{"n_layer": 16, "d_model": 192, "n_head": 3, "n_kv_head": 3, "head_dim": 64, "d_mlp": 512, "vocab_size": 8192, "activation": "geglu", "norm": "rmsnorm", "norm_place": "pre", "norm_eps": 1e-05, "positions": "rope", "rope_base": 10000.0, "rope_fraction": 0.25, "qk_norm": false, "attn_scale": 0.125, "bias": "qkv", "tie_embeddings": true, "parallel_block": false, "init": "uniform", "init_std_qkv": 0.0238, "init_std_o": 0.0042, "init_std_up": 0.0238, "init_std_down": 0.0042, "optimizer": "adamw", "lr": 0.00251, "lr_mult_qkv": 0.7, "lr_mult_up": 0.792, "beta1": 0.9, "beta2": 0.99, "lr_head": 0.00699, "grad_clip": 0.5, "warmup_steps": 362, "schedule": "wsd", "decay_fraction": 0.547, "decay_shape": "cos", "final_lr_fraction": 0.0, "batch_tokens": 32768, "seq_len": 512, "doc_mask": true, "train_tokens": 146400000, "steps": 4468, "dataset": "wikipedia_en"}
MLP neurons of a small language model. Each row is named by its layer, matrix (gate and up: input weights) and neuron, and shows model dimensions 64-159. Each number is 200 + 40 x the weight over its row's rms, rounded and kept within 0 to 999. A neuron's up and down rows have the sign that makes its largest values positive.
After each neuron's rows, "fires on" lists the tokens most often at its 100 highest values on Wikipedia text that the model never trained on. A number after a token or word is its count.

L2.gate105,251,147,190,186,198,175,163,179,212,228,150,235,244,191,163,252,203,125,174,244,257,220,251,169,178,159,148,270,196,219,144,222,163,188,284,234,208,224,180,181,209,215,280,130,175,265,247,208,179,229,178,187,180,140,114,250,202,204,170,142,192,183,195,146,196,163,226,207,264,225,245,231,237,173,169,126,217,223,112,185,211,175,142,273,174,223,185,284,182,154,257,168,160,242,236,252
L2.up105,179,221,184,280,206,164,146,243,250,223,208,224,147,209,148,223,148,215,169,238,239,207,206,200,246,203,202,217,231,203,158,188,162,107,175,205,248,229,263,193,278,210,177,285,207,190,175,242,151,216,129,224,235,209,152,231,265,203,183,156,145,264,231,216,144,206,243,190,248,180,215,118,146,147,145,199,285,243,197,226,202,190,129,203,181,238,223,125,191,188,199,122,170,207,154,208
fires on: " /" 62, " &" 24, " ×" 5

L10.gate174,286,216,292,201,209,194,284,242,217,210,245,197,281,172,181,161,134,214,218,193,165,200,66,151,170,261,190,215,166,184,191,209,241,170,237,181,178,169,197,233,185,253,200,172,241,207,192,261,310,197,170,220,323,195,233,189,180,226,206,170,261,174,219,290,186,198,178,186,212,201,214,198,200,114,122,224,213,309,196,163,174,222,185,148,206,235,147,178,191,177,173,243,196,127,212,184
L10.up174,191,180,244,259,215,194,180,227,225,195,184,162,104,188,170,214,268,162,181,151,230,152,229,174,162,194,182,231,205,151,156,166,197,201,190,186,188,188,175,195,169,150,201,224,205,202,221,162,154,292,253,129,201,179,223,132,206,234,296,193,222,189,241,269,195,220,162,222,255,241,209,208,149,242,170,218,132,224,289,197,180,216,247,163,185,246,152,154,280,188,240,244,158,252,177,197
fires on: ")" 39, "," 24, "s" 12, "." 11, "–" 6

L9.gate294,180,189,248,201,197,236,222,180,180,208,277,233,186,217,158,147,241,199,157,229,164,261,215,168,241,220,206,294,114,278,209,138,202,172,131,225,246,228,199,210,225,217,183,202,206,214,188,213,322,189,126,161,174,183,180,193,270,184,173,155,276,126,238,167,143,212,183,197,197,202,65,190,235,257,188,143,219,149,176,219,220,277,179,181,226,159,165,180,178,202,155,153,231,234,207,231
L9.up294,133,178,253,249,229,111,230,133,189,216,146,122,169,152,182,214,282,210,142,249,156,146,226,182,225,263,182,195,126,267,197,235,174,195,159,200,295,151,211,283,230,214,165,215,217,284,187,210,241,241,114,175,188,218,246,156,190,245,279,225,246,189,200,206,216,245,147,266,200,135,178,189,251,193,210,185,173,297,170,158,143,139,197,206,191,238,203,118,248,180,202,123,239,219,196,197
fires on: "." 68, "S" 7

L3.gate106,193,186,178,189,272,163,174,268,240,235,231,245,184,213,218,254,110,195,183,222,226,217,226,271,123,227,204,251,223,247,225,262,162,174,196,237,262,170,165,176,102,133,257,180,186,234,178,163,195,281,187,166,152,136,219,215,227,221,208,200,171,190,144,208,170,146,209,251,227,244,206,145,175,207,96,133,169,223,175,224,280,190,236,241,224,239,156,146,177,177,200,216,155,151,209,208
L3.up106,270,204,254,161,257,167,218,233,286,221,297,243,199,158,188,178,176,201,218,246,250,169,241,253,187,217,221,247,251,210,178,261,183,193,187,170,206,194,250,222,183,218,254,190,201,290,172,167,178,246,189,208,240,174,195,202,162,228,170,195,193,170,143,195,171,220,176,192,215,232,242,111,214,252,207,157,158,226,167,205,260,178,192,269,173,233,129,250,267,191,116,228,131,169,244,224
fires on: ";" 99

L2.gate346,244,200,268,230,245,208,231,224,236,215,180,158,205,184,184,210,222,231,198,265,210,265,267,170,212,145,167,253,250,273,193,176,203,165,187,241,265,194,210,203,228,209,218,191,160,249,166,143,181,248,181,188,253,167,232,223,233,273,271,171,206,139,185,156,193,161,219,182,222,281,171,205,114,252,226,205,228,230,150,280,87,163,234,212,189,148,215,142,143,102,155,205,242,251,281,196
L2.up346,180,179,147,141,190,238,226,184,235,190,117,170,113,147,185,180,153,193,188,184,275,150,161,215,194,166,162,236,213,206,122,172,212,206,118,241,212,206,170,214,145,125,239,164,143,190,252,229,179,238,247,174,201,159,185,177,212,164,181,154,225,134,207,210,208,134,122,205,310,255,189,157,213,154,217,166,310,227,226,228,197,170,171,172,160,205,303,242,185,210,166,227,161,150,236,240
fires on: "a" 22, "ton" 12, "i" 8, "an" 7, "en" 6

L10.gate336,168,208,207,166,165,196,199,201,260,227,183,222,321,164,159,211,208,204,201,170,202,200,181,187,197,263,180,228,137,190,181,174,230,162,151,239,267,199,136,220,159,220,230,236,180,211,245,216,142,246,231,234,211,178,194,232,199,243,238,212,232,159,200,236,202,194,198,253,176,277,215,168,249,137,167,138,88,258,173,187,247,186,218,193,212,118,123,213,109,159,159,229,202,140,206,227
L10.up336,226,177,261,88,171,167,209,128,289,198,264,203,203,247,153,182,181,165,161,196,145,209,189,211,266,220,221,151,189,191,170,202,181,162,193,199,161,222,153,181,168,98,242,212,252,241,226,160,174,227,211,208,191,134,208,183,232,211,108,158,187,205,181,208,180,173,163,156,245,274,159,220,159,192,228,230,280,248,139,176,238,264,219,194,236,236,226,122,183,165,192,216,162,157,177,217
fires on: ";" 83, " ;" 9

L3.gate415,237,211,214,240,184,256,205,192,197,245,192,94,215,179,278,282,237,216,176,205,164,221,152,208,129,207,180,244,243,184,158,187,242,213,226,236,254,242,184,235,260,223,185,172,144,298,175,159,226,152,108,237,251,155,244,237,188,138,297,223,195,236,234,247,261,184,256,229,203,251,170,207,228,212,200,144,187,235,145,226,213,195,212,207,141,133,209,156,191,176,183,209,210,209,261,232
L3.up415,164,127,165,205,152,253,203,221,214,243,137,129,191,160,280,183,178,194,75,204,181,146,151,146,203,185,158,182,172,164,157,220,174,115,224,171,211,180,141,257,145,132,190,165,231,210,235,229,227,186,217,191,215,133,229,126,158,172,245,170,189,195,248,248,205,181,173,161,113,220,213,221,149,221,151,191,194,195,167,137,151,182,167,192,125,158,168,208,203,191,213,248,164,156,242,179
fires on: "n" 48, "ter" 9, "al" 8, "an" 7, "er" 5

L9.gate342,133,162,242,140,209,118,183,195,182,184,180,189,125,174,197,186,175,172,173,163,233,212,218,254,279,241,176,233,129,270,176,220,175,168,252,143,258,215,209,154,250,220,199,181,226,280,202,157,269,228,142,206,124,201,172,233,265,196,208,180,216,142,246,135,166,179,201,295,143,201,150,166,259,197,180,123,194,206,159,212,166,171,240,199,260,169,208,187,174,179,192,236,289,253,192,224
L9.up342,139,226,262,171,169,174,206,237,201,225,214,223,197,194,216,174,289,174,220,148,228,232,193,196,179,263,203,239,113,238,191,200,203,186,146,194,219,101,220,184,228,245,249,230,227,237,138,169,223,216,195,188,192,188,168,121,235,259,257,209,184,166,146,237,143,244,195,277,147,169,248,239,189,146,195,213,197,215,244,175,252,237,256,169,193,182,167,177,186,205,234,233,222,178,155,239
fires on: "." 100

L12.gate500,203,199,199,225,217,213,197,208,164,167,156,222,180,195,214,176,197,160,233,147,182,209,204,221,174,153,167,171,229,153,226,205,239,217,185,251,200,183,222,309,186,185,181,150,179,198,208,172,155,194,182,236,182,239,174,201,191,238,193,205,210,170,189,250,209,203,224,178,163,141,179,191,193,243,196,96,219,155,187,158,154,150,260,252,239,165,219,221,234,175,246,194,238,196,118,190
L12.up500,181,266,176,194,228,227,215,171,229,224,208,134,178,186,121,188,150,216,186,176,190,211,170,168,175,228,179,183,247,234,218,220,228,211,302,126,143,169,216,231,191,137,183,224,140,222,244,187,160,206,148,153,143,222,145,177,223,258,178,164,173,171,229,90,246,223,218,189,243,190,240,222,179,151,165,188,284,213,108,210,199,189,166,246,255,212,196,223,213,209,221,194,173,146,216,149
fires on: " /" 55, " (" 16, " |" 13, "|" 6

L10.gate76,151,195,219,169,222,229,191,224,199,194,242,249,134,188,283,206,248,155,197,193,176,209,216,246,237,265,129,289,144,256,199,120,120,216,134,262,258,230,188,184,181,225,228,236,233,252,186,193,240,192,217,207,241,159,227,154,220,253,265,139,233,186,205,224,124,228,210,231,162,228,133,199,216,233,184,194,156,186,230,194,194,270,252,136,195,190,236,154,208,206,196,246,183,201,164,216
L10.up76,254,170,139,217,251,170,227,137,176,143,132,188,168,190,227,199,248,217,264,214,156,226,184,203,240,209,192,190,123,169,162,162,145,186,183,184,194,199,178,248,202,245,148,177,188,285,194,171,207,223,223,174,154,266,178,201,189,132,208,233,222,184,231,273,184,196,167,238,271,230,198,227,193,176,161,176,163,203,188,279,210,149,183,222,139,147,232,236,188,139,240,297,178,221,213,227
fires on: "." 58

L4.gate364,221,216,141,218,216,270,176,212,145,240,140,149,194,149,220,213,151,204,113,251,131,175,214,211,196,193,135,211,248,147,184,201,160,197,163,201,188,140,226,241,237,174,184,227,169,245,254,212,205,201,216,271,128,158,198,73,166,110,226,131,178,204,190,197,219,127,236,213,152,181,243,253,201,217,206,139,248,200,227,223,228,203,245,169,234,181,281,152,212,228,261,242,252,212,215,218
L4.up364,182,273,213,242,157,227,147,207,162,250,83,170,107,174,308,226,160,219,110,222,123,255,192,238,276,255,177,197,238,183,154,194,246,157,189,178,212,221,238,219,207,117,168,218,217,216,178,153,263,240,250,201,169,200,232,207,206,97,193,164,144,177,165,210,254,229,230,208,181,208,211,212,195,242,181,253,127,184,171,233,233,245,168,194,254,177,199,209,193,192,234,150,188,185,242,232
fires on: "k" 24, "n" 14, "h" 9, "an" 8, "m" 7, "r" 5

L2.gate35,261,230,259,167,180,251,177,163,270,187,172,185,184,184,167,219,178,144,183,240,192,266,296,219,172,170,164,188,167,218,223,233,185,243,194,258,206,194,178,228,184,116,132,218,199,268,196,136,219,218,160,242,183,175,184,268,208,224,183,158,238,235,229,229,239,218,190,257,171,199,214,175,146,243,145,188,150,148,166,270,205,216,201,233,139,180,203,212,247,153,207,265,144,235,202,186
L2.up35,199,306,154,276,156,235,161,158,207,178,224,220,194,253,137,209,171,193,195,127,216,265,149,166,199,230,205,226,288,207,197,193,156,220,253,239,197,223,244,170,137,170,196,252,206,165,144,212,145,195,130,224,229,257,113,181,187,265,169,206,240,158,204,255,194,163,138,205,204,196,242,205,173,214,154,152,198,237,165,270,199,197,172,217,160,200,236,132,186,194,199,248,145,226,214,145
fires on: " &" 17, " /" 12, " artist" 9, " film" 7, "raph" 5, " piano" 5

L9.gate199,211,192,153,141,169,122,199,207,159,183,251,224,218,247,145,206,299,129,244,210,166,163,151,166,131,162,202,200,221,207,242,172,162,202,264,276,165,211,129,134,183,181,237,191,202,176,293,250,241,208,202,238,210,174,178,227,182,285,231,160,179,226,285,201,186,174,205,156,187,216,176,233,85,131,156,275,227,269,187,202,169,239,133,241,158,238,198,171,199,163,197,256,142,133,186,224
L9.up199,225,212,210,235,179,205,237,243,215,200,137,152,172,187,218,172,188,162,249,124,255,189,142,196,191,207,216,257,218,145,173,237,187,200,210,177,194,217,233,154,227,194,211,226,144,146,131,195,259,150,225,245,260,209,145,158,136,224,194,98,224,178,274,285,144,275,189,171,189,245,138,174,242,212,140,239,191,246,241,251,231,260,149,195,171,183,229,191,214,255,240,269,209,178,278,210
fires on: " and" 19, "–" 12, "," 12, " with" 9, " World" 6, "\n\n" 5

L12.gate15,196,207,150,178,258,201,207,226,161,219,214,233,154,254,142,146,124,191,188,138,220,198,237,252,175,233,148,194,201,168,280,307,233,183,166,189,181,249,281,199,161,175,219,141,229,254,186,180,236,218,157,201,175,235,134,174,195,254,216,225,157,159,206,198,215,170,116,239,164,206,284,234,200,210,166,165,178,182,130,176,204,207,206,166,218,130,189,228,254,141,209,275,201,167,194,134
L12.up15,199,177,197,185,158,226,198,177,158,252,184,240,254,190,224,185,144,196,198,253,138,239,82,182,154,183,238,241,182,192,157,261,73,231,188,190,196,202,178,204,212,229,202,287,257,154,149,191,213,160,210,183,273,107,251,241,167,243,169,133,187,227,226,204,185,198,254,181,247,218,142,178,237,187,224,201,176,172,188,148,141,245,201,177,222,150,164,176,196,171,184,220,156,194,248,244
fires on: "born" 33, " m" 15, " football" 7, " baseball" 4

L9.gate276,205,194,236,251,211,167,171,277,173,215,205,248,187,196,191,177,195,128,190,263,236,261,202,100,190,226,168,219,216,204,189,189,267,240,165,245,197,275,184,223,238,182,137,198,178,145,204,187,208,222,159,151,206,142,236,156,268,228,260,192,224,227,222,232,166,208,173,191,223,224,169,205,217,183,153,195,190,201,164,182,214,182,186,157,156,210,208,153,164,170,248,130,142,189,114,187
L9.up276,192,256,152,267,219,250,175,201,190,206,246,235,169,250,257,195,198,214,213,227,216,215,143,216,206,245,200,185,184,171,160,158,191,228,251,295,149,180,189,145,222,176,160,186,172,162,188,199,205,167,136,161,199,167,196,185,200,221,265,197,223,256,247,201,205,174,197,196,244,166,247,150,149,188,176,184,170,170,170,189,181,128,225,202,124,196,176,241,173,204,152,206,180,157,152,226
fires on: " =" 33, "=" 29

L3.gate320,233,244,177,218,229,250,205,167,162,222,168,241,145,197,182,214,239,205,214,273,223,209,159,254,253,180,149,220,281,252,206,164,213,242,147,186,127,209,187,193,188,226,268,264,199,210,146,168,208,285,219,309,178,237,159,214,254,159,201,231,219,172,179,166,224,220,187,207,161,206,194,198,212,157,182,157,211,257,267,140,280,225,199,208,201,292,192,169,257,167,223,172,200,146,140,121
L3.up320,257,125,240,250,208,203,232,155,171,204,201,231,247,163,211,226,164,236,161,218,242,204,133,266,210,267,228,253,258,275,228,239,162,180,222,205,177,291,171,238,215,225,139,207,201,184,209,137,201,183,99,212,247,127,146,156,159,215,188,202,226,175,258,283,229,172,188,216,282,187,192,195,252,173,210,145,246,216,159,256,248,238,216,168,180,199,219,195,133,214,164,236,155,147,198,132
fires on: "%" 52, "nt" 7, "al" 7, "enn" 5

L12.gate471,193,206,112,192,207,204,251,187,158,197,273,291,185,209,183,215,269,197,246,224,171,205,253,191,199,241,190,128,223,156,171,243,206,196,253,198,210,187,104,194,247,182,175,243,174,227,288,218,233,148,170,206,170,229,192,213,193,190,183,206,118,210,199,177,225,285,184,264,113,179,171,200,157,142,260,143,200,244,179,165,234,194,174,246,200,189,209,176,183,202,206,121,152,199,171,175
L12.up471,284,200,201,262,209,203,190,236,181,300,196,181,226,248,264,214,223,236,240,165,272,167,239,275,115,182,209,182,195,167,206,224,188,186,198,160,234,195,229,188,203,143,139,147,192,170,268,174,258,228,180,128,209,171,197,196,225,203,207,200,126,263,137,291,242,330,115,197,174,265,191,196,221,206,223,195,182,153,237,211,182,180,219,208,193,255,254,230,164,257,169,198,193,214,126,134
fires on: " and" 76, " de" 7, "," 6

L2.gate436,178,196,206,214,191,122,183,253,234,236,225,218,162,168,152,173,145,186,203,258,190,193,187,175,196,200,162,246,179,231,216,251,193,185,211,215,249,174,186,78,194,178,158,207,181,204,221,137,141,156,239,269,126,234,225,215,195,197,229,130,221,202,151,170,281,200,152,274,225,180,203,159,109,177,124,202,154,250,236,234,191,278,214,189,175,158,166,265,207,131,301,184,239,312,183,229
L2.up436,269,144,193,217,200,193,148,205,215,145,255,262,163,237,250,147,263,139,250,278,276,208,174,212,232,114,204,207,211,222,166,149,191,176,172,232,166,191,250,146,218,192,224,197,227,175,199,188,118,204,162,244,162,238,121,246,192,242,175,226,178,238,187,246,197,194,219,181,211,215,168,190,103,175,188,214,188,202,152,224,205,132,196,225,257,228,217,219,190,182,96,244,146,140,254,232
fires on: " h" 19, " Kr" 11, " Gl" 10, " Cl" 10, " Aut" 6, "L" 6

L3.gate165,204,143,100,131,200,291,219,196,210,204,207,142,250,200,161,172,234,177,192,212,234,251,177,228,176,218,175,195,236,161,200,246,230,169,187,170,176,130,220,178,250,178,217,122,151,231,231,126,213,175,245,249,143,187,143,142,139,179,216,209,210,236,200,240,231,152,159,178,219,233,176,192,230,227,248,185,272,266,162,186,197,140,209,167,255,158,198,218,183,224,134,248,165,156,246,221
L3.up165,192,246,180,293,236,255,235,137,224,206,185,192,143,189,232,172,181,209,117,199,110,200,145,214,200,248,180,238,192,203,165,170,264,309,212,165,266,173,245,172,197,166,203,149,201,273,184,207,194,181,163,184,256,188,164,222,195,113,227,229,199,197,204,188,239,158,179,201,229,202,201,177,195,111,244,177,205,198,199,198,147,216,202,260,260,163,189,246,246,238,150,288,191,168,296,166
fires on: "ing" 26, "er" 22, "ed" 19, "e" 5, "y" 5, "in" 5

L11.gate268,234,170,157,251,247,208,170,236,186,188,208,277,173,157,153,246,186,176,223,268,169,259,163,138,174,186,211,190,252,169,248,273,186,92,146,174,202,210,137,268,270,211,181,320,186,204,212,173,198,192,202,186,224,157,239,231,191,216,197,159,223,272,176,178,288,220,174,157,157,174,163,174,227,208,181,203,217,214,174,199,134,234,207,159,123,188,171,239,129,202,234,171,239,249,262,192
L11.up268,150,205,237,264,84,196,135,223,227,219,205,168,213,187,204,200,202,242,181,145,218,150,196,191,165,239,203,232,145,214,127,169,219,239,203,203,240,205,250,166,195,139,107,186,240,203,173,225,203,221,283,182,177,215,149,213,223,209,174,203,170,238,198,199,200,245,178,238,148,283,167,202,214,168,177,251,116,194,257,191,255,178,183,208,254,235,218,175,192,146,242,160,187,176,195,235
fires on: " and" 53, "," 45

L5.gate70,231,245,157,230,196,235,219,266,219,215,172,213,206,189,170,210,227,236,170,296,249,206,230,157,165,179,225,219,148,184,183,247,222,212,233,195,265,238,160,204,202,206,180,193,202,208,287,183,208,258,235,198,171,230,159,210,276,241,181,127,111,222,254,162,206,223,207,239,225,180,154,220,224,152,204,240,194,219,129,218,138,166,191,327,140,243,214,117,124,182,206,174,122,195,234,187
L5.up70,186,129,134,202,285,146,205,124,194,199,235,212,171,192,284,144,247,118,174,232,175,255,269,199,186,200,205,229,153,148,180,151,179,146,236,167,227,177,223,173,173,297,207,272,172,188,195,215,188,269,174,198,166,224,190,191,248,246,163,160,154,197,193,215,183,236,182,253,200,210,159,248,242,205,200,224,237,196,228,187,166,161,121,269,184,191,230,166,226,207,247,165,207,250,214,240
fires on: " /" 15, "an" 12, "in" 11, "t" 8, "ten" 7

L10.gate271,169,202,268,143,177,177,184,224,208,183,229,239,148,136,211,241,197,154,172,203,176,219,150,152,147,275,180,254,206,174,210,175,221,244,180,260,160,265,134,205,224,213,166,211,205,170,184,173,248,132,204,174,259,180,205,151,192,230,260,203,240,246,227,208,194,157,154,256,281,228,202,166,187,217,189,203,225,163,177,248,238,232,251,198,194,174,198,154,171,190,257,221,165,185,204,204
L10.up271,256,216,128,189,238,207,228,214,237,213,188,266,204,217,176,196,129,276,148,192,166,258,173,153,180,136,199,173,236,211,159,199,175,198,205,205,144,194,132,240,222,174,197,206,213,176,158,223,271,155,171,195,170,196,275,154,227,262,229,188,208,246,158,155,206,120,199,188,201,206,272,212,154,199,139,117,275,168,125,169,245,247,204,194,163,212,174,223,256,176,190,190,223,165,162,156
fires on: "=" 100

L4.gate405,247,195,125,260,241,210,187,210,205,193,163,114,166,158,178,191,118,228,193,220,250,237,209,226,190,200,192,244,223,228,152,235,193,188,205,178,153,210,199,198,216,178,147,194,101,221,90,220,198,226,145,119,214,223,251,246,185,172,244,221,177,267,229,204,261,186,160,218,223,210,236,196,222,284,260,161,247,218,170,185,205,153,247,239,261,141,221,174,130,214,222,174,198,111,270,216
L4.up405,177,245,194,240,163,231,216,165,247,178,123,176,195,141,246,190,157,216,174,202,217,204,224,158,142,301,193,145,205,141,49,242,256,206,240,159,158,223,119,244,192,120,125,152,218,233,208,218,203,183,198,202,168,181,193,108,177,191,237,189,234,226,220,236,249,202,140,150,235,174,223,188,184,237,251,196,255,177,202,211,176,197,184,221,157,173,123,222,175,243,270,203,165,111,230,231
fires on: "o" 63, "e" 21, "er" 4, "y" 4

L5.gate275,176,188,180,196,190,193,213,125,176,232,186,227,131,173,221,146,158,181,218,160,259,230,288,211,176,200,205,270,188,183,234,211,239,162,223,206,211,186,230,246,214,176,205,173,174,261,233,225,188,188,169,147,204,242,194,182,237,264,230,159,283,164,230,232,230,240,200,230,214,215,174,114,204,149,159,205,246,237,111,208,199,235,151,261,191,203,167,228,178,214,305,294,259,191,275,235
L5.up275,216,229,151,248,213,205,192,194,205,230,150,168,173,246,176,175,158,111,134,206,246,285,252,121,165,178,206,261,224,219,194,187,156,149,219,210,177,91,136,206,167,227,211,204,135,226,188,187,165,256,199,195,165,187,151,207,262,270,259,206,173,137,135,192,288,223,196,272,222,213,227,229,163,168,162,184,212,291,190,180,244,128,172,254,149,184,225,196,178,248,208,186,276,177,208,219
fires on: " /" 94

L10.gate352,198,190,236,213,277,136,218,248,199,212,206,251,207,122,200,262,165,291,176,199,185,182,235,188,220,199,168,213,231,253,197,169,256,246,213,137,203,229,238,173,156,196,203,192,259,264,185,163,170,269,184,240,174,265,186,219,218,239,146,194,194,114,197,175,238,228,235,314,179,237,190,186,275,200,200,182,185,187,191,164,230,204,219,220,248,215,282,212,220,159,201,252,299,178,218,196
L10.up352,216,179,187,172,239,152,167,258,207,223,209,227,194,203,174,146,189,212,195,252,197,236,220,149,289,236,196,270,221,207,170,165,192,191,233,120,217,212,235,182,223,229,192,239,147,150,289,195,257,203,176,227,182,186,157,116,189,161,176,179,183,180,178,125,196,181,165,255,170,180,167,162,177,78,244,159,186,152,125,169,195,169,277,147,221,205,163,236,173,131,196,258,243,128,229,225
fires on: " —" 40, "." 12, " at" 6, " Title" 6, " MF" 5

L9.gate55,139,169,195,144,186,249,222,205,204,202,202,221,238,264,135,191,197,134,149,152,214,213,204,137,209,252,166,221,231,240,197,212,221,232,205,144,178,173,206,225,173,177,145,170,290,253,152,187,174,213,187,168,187,177,193,213,163,155,217,234,247,205,176,151,155,121,160,212,236,221,165,243,226,289,201,150,180,274,174,185,205,137,212,201,235,193,163,175,166,163,161,244,135,201,153,187
L9.up55,140,197,212,172,105,213,125,173,189,206,266,207,244,140,108,185,254,204,204,144,169,226,271,180,238,157,221,152,162,152,149,230,243,135,215,228,157,225,145,218,205,156,202,193,203,183,251,193,199,190,238,215,143,143,144,221,211,186,225,213,143,243,162,231,200,215,175,245,195,228,126,198,177,196,218,217,215,265,224,238,193,123,201,204,143,260,157,152,140,295,161,189,168,180,185,277
fires on: " and" 69, ";" 30

L6.gate409,209,193,201,232,215,251,120,255,171,219,218,250,233,177,191,191,188,162,204,205,238,143,182,212,237,175,151,172,164,177,217,212,171,191,208,312,258,221,222,240,216,184,254,198,243,260,209,161,181,260,229,230,179,196,179,131,178,102,182,203,148,164,212,181,203,240,159,191,171,175,183,217,117,263,172,223,97,228,242,213,200,289,195,194,102,199,207,250,194,182,170,241,201,241,132,244
L6.up409,187,199,207,192,203,211,201,263,260,142,167,188,207,228,267,155,160,189,175,219,268,166,208,184,213,218,196,209,240,149,162,139,166,219,175,191,250,251,266,137,209,228,192,196,213,171,214,272,177,163,195,211,193,220,202,198,193,126,126,243,206,246,215,232,250,159,181,226,242,220,194,174,263,167,169,241,206,192,228,176,144,245,120,250,110,172,188,229,152,245,186,250,224,102,263,264
fires on: " k" 21, " Sw" 9, " Kr" 9, " K" 7, " h" 7

L2.gate322,189,178,156,210,202,89,204,270,210,215,171,193,183,164,212,224,174,289,184,247,249,237,180,168,166,155,199,203,172,203,199,262,207,118,240,246,255,171,127,242,192,161,231,203,158,227,207,155,182,267,228,189,184,132,220,183,230,299,233,189,184,189,195,140,252,220,203,308,231,228,231,202,206,192,174,152,160,242,178,199,199,143,208,272,211,216,158,153,186,117,178,222,181,152,222,191
L2.up322,260,213,193,138,218,121,152,225,218,212,256,221,213,170,200,229,217,208,148,196,236,192,199,163,218,189,225,208,252,198,185,289,248,185,236,244,271,149,144,162,224,276,233,191,208,215,252,163,120,245,257,185,201,242,231,192,245,326,148,146,192,156,178,192,198,186,198,300,217,180,219,228,180,172,231,182,203,239,183,225,191,180,144,262,161,256,158,183,247,91,113,150,160,207,285,240
fires on: ";" 87, "ic" 7

L10.gate500,217,140,202,198,244,141,167,232,170,169,217,243,197,203,209,228,222,145,258,213,222,228,225,147,214,259,185,265,140,147,232,176,215,182,202,190,187,179,151,274,201,283,195,166,236,190,249,191,275,189,184,119,267,190,153,158,197,197,199,167,141,152,231,190,195,160,177,249,266,254,199,156,250,187,152,196,204,230,172,128,182,224,166,204,232,252,229,220,190,188,222,183,184,209,204,201
L10.up500,212,212,144,287,155,190,149,313,135,183,158,224,235,233,255,240,178,160,187,147,235,189,185,188,224,142,198,151,221,195,233,217,200,138,203,188,165,150,197,223,170,238,278,216,238,202,214,200,150,185,162,191,201,157,225,205,177,198,188,244,208,258,177,161,213,181,202,179,282,213,327,303,204,221,140,192,169,240,188,182,277,173,236,223,164,177,214,267,183,119,169,209,270,128,160,179
fires on: "=" 100

L10.gate143,149,223,152,140,250,187,236,248,136,164,222,232,188,212,272,144,161,143,221,245,195,178,109,133,185,195,180,225,194,199,160,207,174,177,217,230,225,164,185,205,176,191,211,119,201,185,267,309,245,178,170,266,236,210,152,160,120,208,191,257,240,173,198,183,186,129,228,184,179,147,218,205,256,220,184,251,233,284,255,133,221,282,189,203,150,213,179,168,194,200,200,205,179,161,167,237
L10.up143,203,183,271,132,264,185,295,238,191,214,202,223,198,153,151,217,254,156,147,232,276,188,192,159,156,188,184,138,222,226,193,303,185,190,177,222,270,180,242,160,194,187,223,183,232,198,219,187,231,199,264,201,226,208,178,195,178,196,236,254,191,237,169,219,190,173,137,176,135,160,274,242,172,178,158,204,226,238,161,120,165,274,212,202,136,191,164,134,214,162,197,182,196,201,138,235
fires on: " |" 24, ")" 21, "W" 6, "/" 5, " -" 4, "," 4

L2.gate259,186,188,160,182,259,285,225,164,174,159,245,169,259,155,177,254,203,226,150,235,193,219,255,203,138,207,135,272,238,252,221,223,166,202,228,211,225,224,283,162,173,223,219,235,242,230,198,184,186,174,185,314,192,143,234,188,145,171,228,195,163,224,208,186,227,178,283,197,203,184,216,202,121,172,184,166,215,232,198,171,230,216,187,297,234,131,146,215,189,205,147,212,232,263,264,150
L2.up259,196,191,232,119,164,219,207,250,202,187,212,105,268,220,247,209,182,239,225,186,241,208,186,165,190,177,199,214,176,208,179,170,188,304,200,152,220,186,172,209,187,229,211,261,293,214,197,203,177,159,200,153,222,301,161,234,199,160,86,174,237,202,165,158,227,178,208,110,259,125,185,217,193,193,243,213,239,202,185,172,156,153,153,217,248,224,185,211,184,144,191,207,195,217,270,173
fires on: "th" 19, "nce" 16, "to" 14, "ver" 6, "ll" 5

L2.gate281,263,154,223,200,195,213,260,280,223,283,225,197,243,240,191,200,236,226,193,295,190,212,193,115,144,176,199,208,182,227,234,122,255,110,234,234,210,165,237,171,261,165,179,255,153,262,210,207,240,278,183,232,177,182,190,194,205,253,218,221,230,228,212,203,160,242,216,173,173,208,175,173,232,192,183,169,249,189,218,209,149,214,182,186,213,238,77,183,123,127,159,273,270,204,189,169
L2.up281,279,230,230,163,189,234,159,159,200,216,216,146,177,208,135,120,199,178,176,243,231,248,140,189,228,258,169,280,213,180,202,161,226,245,212,192,213,242,185,155,186,111,197,170,167,199,270,190,167,224,307,210,159,167,198,164,209,149,191,231,233,148,256,159,168,250,272,202,195,189,210,174,141,195,204,190,217,193,186,181,199,204,249,260,186,192,285,217,215,191,224,181,128,160,259,204
fires on: "ion" 70, "an" 6, "ions" 5